{"hidden_size": 448, "head_dim": 64, "positions": "rope", "rope_fraction": 1.0, "init_std_up": 0.0214, "lr_mult_down": 1.5, "beta1": 0.9, "schedule": "wsd", "decay_shape": "linear", "batch_tokens": 65536}
MLP neurons of a small language model. Each row is named by its layer, matrix (gate and up: input weights) and neuron, and shows model dimensions 149-297. Each number is 128 + 24 x the weight over its row's rms, rounded and kept within 0 to 255. Numbers have three digits each. A neuron's up and down rows have the sign that makes its largest values positive.
A block is one neuron, or neurons of one layer that tend to fire together. After each block is what it responds to, as a language model described it from the Wikipedia text at the highest values.

L5.gate180:127130131133122094127116134160147118091133112129153087163162104140136115144106101114137136137165119168172137118097144099137102116123086125119103116122172167086101136102154161163131094106130115138153096114183084112115148146101134133141139122135120127127117099094135161109126129143122126125102086164149149106111127101131153127140101140129127150124162129157112111095104092154079102119090147138110131102126155153141130216104122106097112089102114090104
L5.up180:119169152138142183145101158141139139126156119089116106142133136118156094185108107174128170123129143153138118147105121097123132115135104132128136137122144114149123120101144105131107132164105140108116111105169119149090123087139131092168128143146120106133129150094119122085107090126146140110148138142138161109149113093089145144126119127110145143075141126124096134129116130130143093131113121120152088146140109163132160136113106154156141105116078113096
L5.gate230:110177157150079150150146127161156090163121106118100116140129139125126151098061097149154112102146105150155115151092142155129136129145121126127157136182141111111136109077082121146095128133137109169161143150132086136140121160121151140087149142130099066154165154112100089125137115088088113116117138152101156110141131148161073130119129118153124145148123112140144166113137118139127110166142101094090109129128129102114131133131127158149135109117142108103
L5.up230:145120158127133140106165110151120143146137137138173049114155135114134136178087139141120111118100086093146138107131086111171131152147109149096105137121115117128109119081146143123157134129155138124146113155144100101157074118118135174144132139155128166138199134122129130116132118134078137126063105121146110139085154131145156160158143154138127139139087062086142098104159110142106175147105174136145136136097132127159156128124151095130095150097112122107
L5.gate367:161145094132162126153141131155145170110147123162101131153100124127154150182102122143126134125168127090142142104141115116147124134160113115171114163128115151105103129200173134098152177126142141084131086166130153098129124134148163136116101117158083150113110140077139178137121112096117145099109137088103135105127123101134159128129074183069144161171101135112099128117105135163146089154102146128106102124140106181100119124113208128074115120129122161085
L5.up367:123151142134116142130147134143153123110152135105159110108106148147116091094152103152115174142125107116152162086186117106115105163156154102129131131131127129147100131114120174083142178100130142110151121136120162133125081124127148108156147103079151108187127143113143101176126133124118162132115120172081189138130124127111139124139111123131113141157163089124097184132140096122145137146089120160144169112132122141111136105124108109098148094134111151097
L5.gate876:136096160175163145120123086164154152132133113092125141121113147129114112135142147140169108158152093136151149133084204094125131132173111167138090166158113123124140095115107079099156118127100145125119115140135133134102134133116150145129140150113142110151148105154136112130147145096138121095141165140136121112105085058168106142131140093146106101121110175164117108130083111170127119144120122096126150111092136162123110142068194099116129065112116137140
L5.up876:154112117140166115134077053132160110155168127138131155103117145141109117133114149107137114127133121122164160146087153124157113097120102110118116135139098171111162090150122151120153118173149141094173122137132131139140108143142138107112153143146141139112115133110134164105125145109142140156140115135125130125146074098140125144163141171110134139140137129107106133131117099137132128158135136105120129127121089131142123133143166158094145110153097129108
L5.gate893:149144124153138150104149120121123144154146131121123114087129151154148138115113137121109157101142092124129163142145128117168095143182065118157137110105133097102168112165108157146140116095129135107137082100169140115149124143127151116161125135154123139105140157099128156138099106116116082124147112081133147159127125122157133146133151120105146085131130097106103153137134091157133140129091125150119136076083074130152155153141172067102155124125104147139
L5.up893:121128112076087109139131110128103127142159152152142146098194125128128126108133119169105085117153106158118120086129122115079135147093071146131141149135139178124111135198117147129127147128128163135126154138088146125121120123104132146151131141141158109169126142126096099124128134149118147117144152148092134105117107102179157156157150107168072132091131134147122113143139123166094131135132159143165161132115153103143142123131123137106151114102134178142
L5.gate979:156166091091181117133135109123170142122166167154128190115099136133100102114125141153151200087123157121120112157155120151119134114133137129135126104116113145115109151179107115140128149148101114127155142131171099127112109167169113137140166102090148109158090116129069106115140142101134095134163118100115117146148118147170124099084151134138146116144128082132136119116125116164131139091114127101115119093100115157149122123131113122152101140123132115120
L5.up979:157129100141124136114145095158125149152110122116110143116150142122116123135122127147106144115098150142124089116152125173149146146178108088086130117152194135109137119101149116133166115098138146134154148155066109152126172139136126132114107138132106134145115129097125166135150122125134108128099156135103093146098091149091170115139128157151168138139155118148128112121127105143161189138172137096140145149155126129119148129140122129152130104090172130122
L5.gate1191:124153126057131167136101171127127136130122126126153157137103135113177134103150123148167141149116114110132115112148085105129165147160147113129119125136089154111128132167121119204117122119126134179119116146146117110117119159089144151124074084097124178166182106154094135103078120169163099138096097125105175111158179091109143111121120144115118123140121146156130136110150113106136144062119142163142140127123122134150105140135127105097146095156144102111
L5.up1191:111116110141126112128105133134112122111108124112148131127156137167139119121132127117114147144118156108140152138142114071115141169118130125104127115115110143094124102143126107105189104116118122129154129132176098144139193134155175159130094098109109141111146083115122126123148120110105189100122111097121145099139172117122107137150141105113101126138148123123111126098095087120110136101124205147161162131133095146117172130126131155123085127170142107108
L5.gate1215:166115114130214127154133123130085138117113102146138137121135120125154115158107162151171140101141205123127098107144140126133144129136094121092121094105105150146128134141118117117071108125156169159139112140125096167118145130106124095144119144101104140142112124123113138122104129188114098127159133133110152083141121134114188117143085118136094140148136138119083103113105107150142139099122138106128152112178136102177140176107147128107132133103115106077
L5.up1215:134135135138106142126131157135079138124108109095117137087138134125149089147093076147175113135118160125158149094108125140161145165151129129137132136148125141107156133109104107130118140099091138098129099137194105123118135118112124152167124088113142172148130109134116109190109124137103117092149119137134161107133132152100136117139166109083091088114156150084119124170109108150111129106118100180077118115115088122137141156095115143084066116097160164109
Approximation and range modifiers

L6.gate988:163176146152142132120126108122082105115106134147120114146144115142135131141136100140097124142152098129097163092098097153098148132131118150152096131151145111153075146121105108138121046113106093138119126189141129080128130137138129107133117161115117122125147109130159150130120115098122181116123090151116117082117180128094116100136116126164192148103124100154134096156096159123139091113134148152086145158144122150105150090140158143133128112110119131100
L6.up988:132134119142097156096117138109115132104109122128139143088136108123125125130138127125141134094101136144138119158153138150158114126125149116116130098135151121122108101135091123155132090128095108172105089171135089113076087130082140085111140132111163153128143189103160111115109119125133160142115112092134122122082089119110126087131112155124133115168120168145136096149166146130133112126127129148105157119138159131136131144148148142098104150131110138139
Before a number

L6.gate39:175130153141141128152119140097124122117107096117126168083132162123139087120109145132141081168126151115121136112148131138145142116137125121133161123141091152135125141059122116155117141081166103117149083174104135175157107144123108181117159168124116158136093082144103115145116167133133115102081106173151112094133107126126117116138128131134107132118126113147165148093131133125139064068129137107128135123111111108136167145111142155152145115154142146150
L6.up39:122103117118075118100145130103102190122132084162129101148139164128162095128105172146105136118091091115139174092157108080083138144158121143117160159085154085101081135157181110138158117144111136132093135145122153144165106088124167111129106133123088139145114150135107110140091080132098077122112188134158106121120135116145127146150158122103128126130111094139107103116112068143166146127106146133113094105093106091149134130140128097114135144116127105148
Approximators and short prepositions

L5.gate232:134131134121146107103089130179069143138140106127111167155132128139188127106063098125184142165150122163142115083131121163133140128163105100153122129161133130116138156117140134167114119114151140115120135099126158096130128065132114094123145136142107167129115136130117111089107126171104095166130117077144174122141126132180154112101094076137146123121176087110105080127147124141120144092151124131093134135145119130149141139104130084131128097133143128102
L5.up232:119165144105150208165093108179108123156120157110108137128134148106149113138102167117140133100136137166149082148127125134162095115167084138157139103116097156123110120113104106084103163125134123121139159097142103113150147102111103147108150119126111143128158137130122150104145115129079138133169103126122137131121091147085100145130073115154165111167163086127160139102168155105097146082166093125141129138091183136121121158137137125139136117159136142102
L5.gate317:149105180123145108123144106116137132096097158140122111121083156138096130127133144155091163141144118106122129130156121103143105122152164118127118095140155136110124135158137113083114098132142133077133169085140071144141156133086123097142116116127119137139141105096154122107104085164132145166119072139148122134150177131117142111142136150149127096148114114103064121126113155144142080136128066109116120162136131136120112166117130132107128131129108122079
L5.up317:146108148121117129163104130147165134087153117125151111162109143129134118148128137145106122107136113122152108133151140141166154095147147134134131127128160188135151108098157116088133136100147156117193099110137123109186132167099124151106134119112124095112153080108161118124108136109119139116085130125139106126119176159151146092109100124123095134100138096118115146113121139094128104122143124179118110135170144117134169127133124123157143147122142088130
L5.gate475:122101114139139141120080116101126096116138148132131084123134151092134109124119133137131085095143083132148127137135114143142150149114177126147111143117100140137138131151107111085165109162145115162147104177107095142115159151140126121131153135113097153158131154124120143113099167162087126151131104093150134123126136158148159109111112120154160103187142101146128143076094130101155134138099135149163135086188103118094180150147155123102102131118144107168
L5.up475:183178135103138071125147111098101123168082136167135130175118160143159115112117099128187132096075149145163124174139082094122137114134157156161121101150117117143122115154115123090139105134123133139106106121120093153136114076150149159093129111116122136171129098128104131114122133128115156157144137102146158134144120119111144116131137104136117131109095122147121133160127144108097122087076092112096121127160135115091122139144136143123127133142136130143
L5.gate592:114137117156168106140133124138163117100115089163142160115076135132116116156158136149096185114130129164167098064147175118143094127171108122114155111157127083135141202117114117148163160165144107089132144119128103114122137118145152114109088134137140128137124104131122133122105116129128126092117161135119172129169110173137127129167151097113143126069111154161094115189137126163155097159138102164133199109127147158103123144103133114097075181158122084095
L5.up592:162119129113147137099136139144149093159140125169143177142125116107125082147128134097127136180083124104141172151135162104136124126123131147133125128135121120164108166119117119151136109124122127144135101144136121102102157125155157088126127143118146165139159150105093147100100142122128143095144094092125104111104148104115117120113156125146156097152084119135101122132178152160139135134114127119124108135135113088129150130152139131120121133131171106147
L5.gate947:111123137135103113126130130097137143124117085105095119135158151141151089073070152168119166157112093112126145127110098110200133155142166096140084111126133098118115133166130111138121113105089135108093119157114103126087184129138125132165117140143160149176139119074185128130097163140119112113124129093092151086143140104146114113109093114119144094124132122147106130136130153105126162112146132157123106158130138114104106136131139129111101126121114111138
L5.up947:083083158151117114087157150131101177080086139116145132125117138142155135124112111156117109121116159116165129107147118133142077121118160113112130120138116152151102116105151125136122102109136168103167094125115099136147159097125121117095152152110109129124158125113134127139083159111095159125069113154106142094118149138138120119155097067133112093086166140123123060137135171155114123154160110127142126160147132141100130117111093137166120082148148168104
L5.gate957:159166132143161123127104134177122136109103119166147092092119088121155101127118139160150113140101138195157117108145161153128152124127154146096126095130129115122120130145109132074133166171106122078152109131092125156124119094134164121095098125151169158105116133138142141162124109096134160119108157127203105154162100155087104137064130145144103114136166148118170117090101123094146132113112097129136164110102104160133160143147166140138167166090157142158
L5.up957:122114105182109137111111150111134132098106088135109161143117163100145150106114123163177158120109106109108125121142151126120121141140139095126135108105135095118128126141107109106094152154152157083144152131116131109101134098149115115145111105135137141118111118117149117125117144101155179102077115143177136108128153113152144152115114105145115108134149161136168086138076140152165141117116100090083126130125126153119116147123111152165137153208090125140
L5.gate1022:114119130124104123132122110158139082162099141120139101172132128141124100123136116147158101134089116120149111110120153133112119160115091136095116186120097123173107115154108103164101132126106168085093164092163168144115068086151142082107099109174177149133130167124134142102093137093130171134089131147137144105121101074173146171117094095126117109133156112144103101147151094113128119132165133166085101126134094123144109109100164121096154118079115109120
L5.up1022:109147086102128173112112159075141152142141127095117097138133196083125129132153168137183117109157057154137167114111101143133069118142107131124129158166134133129136135130101151120169087131110143153141124126127143120159136152127093171153127110116114155101159164142154154095135139095136104140137136136146156140119106149151113139161195115147127153134146087112103099115131113171128189101151154143126139174086125095132134153127155127147172146123118156123
L5.gate1094:145160148110112134116120157150128163152107162141186151105109115161174096106098084089147125162121107154133084140162129157125152132073135123157136147133135146150076118154125139153113113190141150124167132112147158181119114085143121136115108103080121138136115118111143121152117119141148118099146095133120089130144193136119127154131139141168141101154111176128119094141116141140095136135123133130167120118142113116131101117122123124137073132138143156128
L5.up1094:107080130107109141146117201141171126113119143150127069153093155116144159125132114144136126143139116132121138130124130135076105134089142157156147126149129094154122134119113117135159100164133136082121159106167133096117104166122139124040103121148138129135172144118138112116110079068139103080136103120105117130107120126130133137119088157145125144161140144126105169143141174146121132105110132111120147182120126055102113139144142123122117121146143119145
Coordinate latitude N

L2.gate503:170142156137145120182131132112175082093139165101120158125108108122131140157141146129132099124161112129120106128147128169140121147087110113148118133151146160131090130126120087098131070137146091146131126150119103134102079132106068163123099143122130117095115126141159107110091149103135094124142176153140111112112160128107125137136098139136095122154139135111095104165104115112128150149118108142147141145122128146109157123090109165082144151077159154128
L2.up503:115142113135124141099095102100127146104097127117141147134132134163154062117118115130141181056147150141127149130176126145121137138120135099110146122159137142122153120165142104152120137103136138139095125122099107141139094142086084139092121117137140109132102087123184110104118100107099109160181127114137115149149157121109140124153144135116148164124130118105129145120130162093163082135111139124103139127139119139156121168101109063138141099169103150120
L2.gate581:092158124157159142141114072169088126167119104129146089125161137124118122149123141122180136104122116118116130126114116111141160112134085107095151125184123133163116106141146141164104096117083128132151137079107128148140116158096123144151100092113129142118109102121149150118170108113142155169155122128071163128186118116139124155120151093125133110109163151099141136184140120138112094124096124151141123147150133157084132114131154118133076115129125121094
L2.up581:119161113071128117116105135122122144134115098110144137110141091103146105145131123129133121125127120138113137065175164111125099130098114084130134092161177150158142134115122120159193108097103148101097154116125156121153132120131153126113139129100144145107140173136128117155160125146129130169183103157143121127169076143132146116137130166103103190125107130119119171180111148085128128132146144148157099167128108138138118137079127115110111133137152132119
L2.gate604:119182138161155136111126119126158119126134075158142133087141141129103096131137175138138117125124182085103152126149129117162114109117138158102115148124129140121155151173177132114167122093113112155171166136128098107098108092125146148170117166146129088095117125162166116125093170113127160155111137151147123137149159166096146168144090096097144136134098135106089114149200145102135159134137160128104146152168140175129164132141118118129156139113186110124
L2.up604:082115153128123124160107139131152109121115113142100131128123122146119145128111153138172113138099117113165151098154137097168118119138112166125148157135112075127155160144125096131097090091136110114164132129150119136120132099125119130170112125120136119118120125115174150194126152140130147159087084087157110134143144168142118139139115159139102099151084173148084109151162101146136120107082145109124137118169155142102148170123127113116122114121137130109
L2.gate612:100150137103138098152155142107152123188142111106137086130115123114091177113115154199110132122109123099127108137090120117127148083097135117146146110135113150137154130119078162128134145140164166118111128087089095114077142081129151140127095124122140145148114101094055120101110149124131120104104074138117129130134131113137133130148152158102118136134099101150095122135154157102139092147149098132170127125162110124082105162106145121120121121158122132100
L2.up612:111162118104164139174140156126104126152174121109131172111087152079131178124110145129083113097135112124163138171119122118159092105144132121124160121131106155129163130098113133099146168130186167133112114114085078129072128129126158143105118160140122149102106114158155156089096150131140128150118087116171101128134120095152145157175126135138171132183082123119087139147105171129122090123119087133149159118133119147102169151114119113141132117137123138149
L2.gate858:133139160153178104120130140100132120140135152122165135101163121097125166117110089132156132133114144106091136148114132162139096114096120138142143116121122122110123174116133106129129174103156139143097099088149132126139147115119090147115104163127170113103097128140131127144182167102127121132116130104098115179109149084116148134115095139147078163131143128109146147165145091130099131097122124140087147160138123102160131154110154122102094143155150158137
L2.up858:178144149146141152127129110133125116165151134123113115118134127124138086102117158156093079127147141092148154116122121118137126124057101125161128128118127110114120108126126136156145110049143214157151130134148108148117124140133148186090099103117120141150094147179170137147074128144112128109149158115166081161094094141114137154159121121168084128134106125144116140189115141162132117115110141146118095099153115079111131127163148114116121171099120152141
L2.gate936:139142166125135134150102102132152129149123084135118123115173152113117085125148120130124109121119121099135136153140109131116136116106186154094130157191143152110072170108173173183111106095191138149138133117125106123144100146114149116129096111133136163146125140131165160078120073127134116087168096071160135128147114151152104126125090125112100114130133162121151122154116100129130101123178110131097089163126124168103162130143141099147099123119097158113
L2.up936:138130158125123161140147139121127111148121128113113146078177071116137121123113134132118128115116111161146147108128119146091145112141118160098118112184143161116115154087134113149113159109153122099157157171130108110095110137138144152126105116111164127163173155115148188122126105177094128129095061123124105137074143156139105146122140140122162134076127120107120154113078123154165100120151122120145138157121101099107138106151133078131119114096162105098
L2.gate1058:118132102153160188093153144120116085094109106102097144146129116098147122113119122116120100149100095131115088123093102157147134182126108138147126150117128154129138124132172102152150087110127115101118108154138140177154106138126110153119129099100103083144130141125095137131097131124147096098108126122146149081114147101124097136105108105161141130119160078165136178166075139126168110116136141140113132105117121139145137131118117143109108142129156139062
L2.up1058:114145094060109136140112094141145169122102096137177132112141141148150136131153124140132138155125116148165154122138108106134097090139158111136086128113143163146149142113143129114135134083142111068109169104124127152116158108152140137115138168124147183134144088131107142112137137124137135098108117109111126106148177104147128117147166161107107177137129123134107083085132126179101097125109138135131136121117137109137082122126162141119125124142149147114
L2.gate1187:155134149126130141137096085115127140143114117066131139148103161140111145082100142170147133145143113110162101128147121123123161142116151113134175120137111138114155122102159129170099132089138130159142186104131117163132103104101099152145089112152157123126115115166145130127164158101131146130104143156117173196112132121148133123150114116127155147096127147154112165133166157096084102124136154100113124144151157139129148150153128133139141129142123097140
L2.up1187:148152174132166159151132089125111147120127111144142117095135150111130107117201136159125153150136129174131114128103140117120147094148144121136088139121103155141128167170100136169130155147088115114134092099115123111091104154113185161162090151196160092158113091118125101124091138100134142102121114149139146136151111111101132119160112142171122199124118127127085146120072136124114103143121125146150101151127106169092155137156180128130124089116148154153
Relational prepositions

L2.gate114:185111124181126144114114162115156112126108106099124137101116125150123159117138108103145111152131121097146165121115139140121124098138098125150119146169146091091067115108134125138129114173078119140148149096132160136104137105147120113151104111161134137073126145143094132099154119126126093149133115142155109149123146135129136099079078145108127101114100158106167146107148133121129127104157154066148154118124132173082164152084123135102120114124118115125
L2.up114:099177123105100113118109117169116090126110110123126129146112168178163120130047123115131145127126119127089173108138143115133120112162110116100082117142144138105089128119132101139092133156139164123138134106114102164117158100127115145165122116147086125122136131079148170137111127111136178100108116154131137115138113128145116094172137134121168128123105114135118120152125119129148141119173144105152151109120118147127158142133164108100110122144142126154
L2.gate223:130149134117124083117118132099121160135153128135157135090123176122116150139124154161113111143102154130148109116103108128138182156133119117142150121137106165105153131074127116129142140128107132135128130152127131177127119134094105130109092136146129093152119118133097171073160112150142108142074150117084137135137155130099135174119141114113125145130124134143176117131138154087116136108126156143141122110117124135106121134154178093091103161111155163139
L2.up223:137104119110150157087133116146111122120139122104124157083150182140125125129139117151117133165104148114148152121100140163130139085162119139145134146126153097105142180119134135155147115112124085141113119108076143197159103155158134087148099086100141116141133125162097126157122097141122130142108129148127106102161115136143140114119143105158138146153117128132099142113140111156140125132162113124140147114134123154122153167128104185162108115129143126114
L2.gate332:137169131118120130157111116138135126143133144129165090130144135160147106157093130126171113125135114095157129134113118111133166113150128115109125117153150095117114147123115094148120135135121110113137142150118151126198123132106115111141116155087083162118139106153063150103128109087132154195101104116130115143101162111148113128156113153132156117151106137140109151107112106133131135112143166173130140123115137138131119091173133122129129089140130131145
L2.up332:117134155184124099152151114130150102166119168103135077123136155142173110145108102102128122132137124108138084109135164103144161133148178083135151166101129130120123136146114129132101142121148124104112120143125146110146125102175142094144146127172125120137164148131062139124164122128121161129145088118157174130166135145128170134146134092126143141134140109140139101134099131098140131153121134095161115099100115148105112094131122117114117084126186149105
L2.gate372:109114139096125120113109174126135129112100128110184115161140153102110154143141134118076108127111141134139132137132136110136131094143136121113157164123130098093125135092158103145122132125138121102108139164133139114079134140142144094085181106145154117145131122142082131114156105138136103139120118123114150129112112116167160123142141112128152107157134133142190137102135095143111097108124159129119125144156131145121091149148127105114158137146184153152
L2.up372:108120167155138111162153156126136130102125158123118119080175119135119161116122148148118117125088200129172136115108177144142180102133186151161117146150114099105085133115133124143085135132077155145098095094126098106120126147200123097123163149108151117157115121130111144139169114146111103121124114108125142144164082108178155116122121154109099124131154116123128105163141132120160124118134132110112153134113151113103169117116131158136138094123152119117
L2.gate468:092118154119118134138140095136121098147158123096128105145135147134157134157122144149111124127186139093133183174109109136122158128076159143150153104143159147117089103124113114122111146153100187121105110176134149088098146121089106107100191139135175091142092123156130140100091097078117135139168131148142093073155099124123094154099135114150147105127121144120103108151110154126052152078112165138114125173099120124113100147109178157143137117114133166125
L2.up468:113156162116119115115133120168139125098130122135132128116136123099130113164128127172091149121133158159158157144123089086121141130080126142115098123207111129109117143105138115149127104100147148124110077187141150079124139095117082108091136142115198092124122120112116151116088101141100157168139101166101066106123099147129091132131127163118155118130151154127161098170119164127088131100133150127120138130133119119122108117117162149135122161095150123105
L2.gate747:132144135152101089114150098136110107142130130130123103119167098130116146129067111096145123088110121120118112124152150147152164150139135107136133119147080129114105114146102128162116081136091105138158125169126142141137135134134114154128131128117113089124173106124111121131151117094123161133133091133120149138142125128134104148114096113137105113107163144135133163147110183164103086076139117160085146101182129121082112126119088116146076100129105152156
L2.up747:132161128135114081085117147137109096183164090127118120091144147091117106136090122120103128127107118123095128111129103120167124140105146143131132112136137072095075105132105090142113107129138160094128126133126114121093156132135159139125103117119149115073156151135118153130139139123101156156118122143109135145153123141139136142147159100128126120114119073097109134150093132119120105136134118119090144104125130113108151113151128140140108104088156113107
L2.gate879:135115155112152171119140138132139078137125148129100164095157159134082108139070148094106157132133135157094096150175119101128109155094108140178088160144132108127115153082105135181121134115118162119121116116130158145133137130179143143138104109127146130128157121116125121156140109135119135094118141098122124104153142155090157158121132151128135141099121097134132120107113185124138151112123135151150119129094129116101103106115089131118114172151134150159
L2.up879:105163144093178139118106170130142118113130122103154128104122170113140141119176112127113102137095116137096114122095122106083138109107139142103135158138139088140119164108151092130113145107119151139144082089095167140137086137119141170145100134149097129157146074143093126107094124131105092147087151122089100156129111120106119141090123150156118132145100129091133128159087160099110113105170110142124131157127111149151116135089126107102110162140115158149
L2.gate963:143121137105133132104142120108121082141131111136139115137135155095179090122076130152130144133115129118115129113160143103111135145114173149104167117160131126102133164090108112158104114150127205139071149125156147157170180113171118117157156148122085055103111132145126131124156165093118155119178109103093130139083114171160145129137104110113099100138109105139118157143127120138180187117172131124142157081076103138148170122106110140114142092139125121104
L2.up963:090136116128126144100124132127132134130141140120133133135099170193182132142071128142131107157101079094168126126123103091131143088160107171143159144101119141125155123104153133130132109136157173102125084160165139126111153147106172131153136111136117138079147124122124140115192162121110154177121105137104117143167118126117164096122145133131159148137122128150109132191154104139102129112149116122133150147101141155132182115140135164064144108129122087109
Coordinate and infobox tokens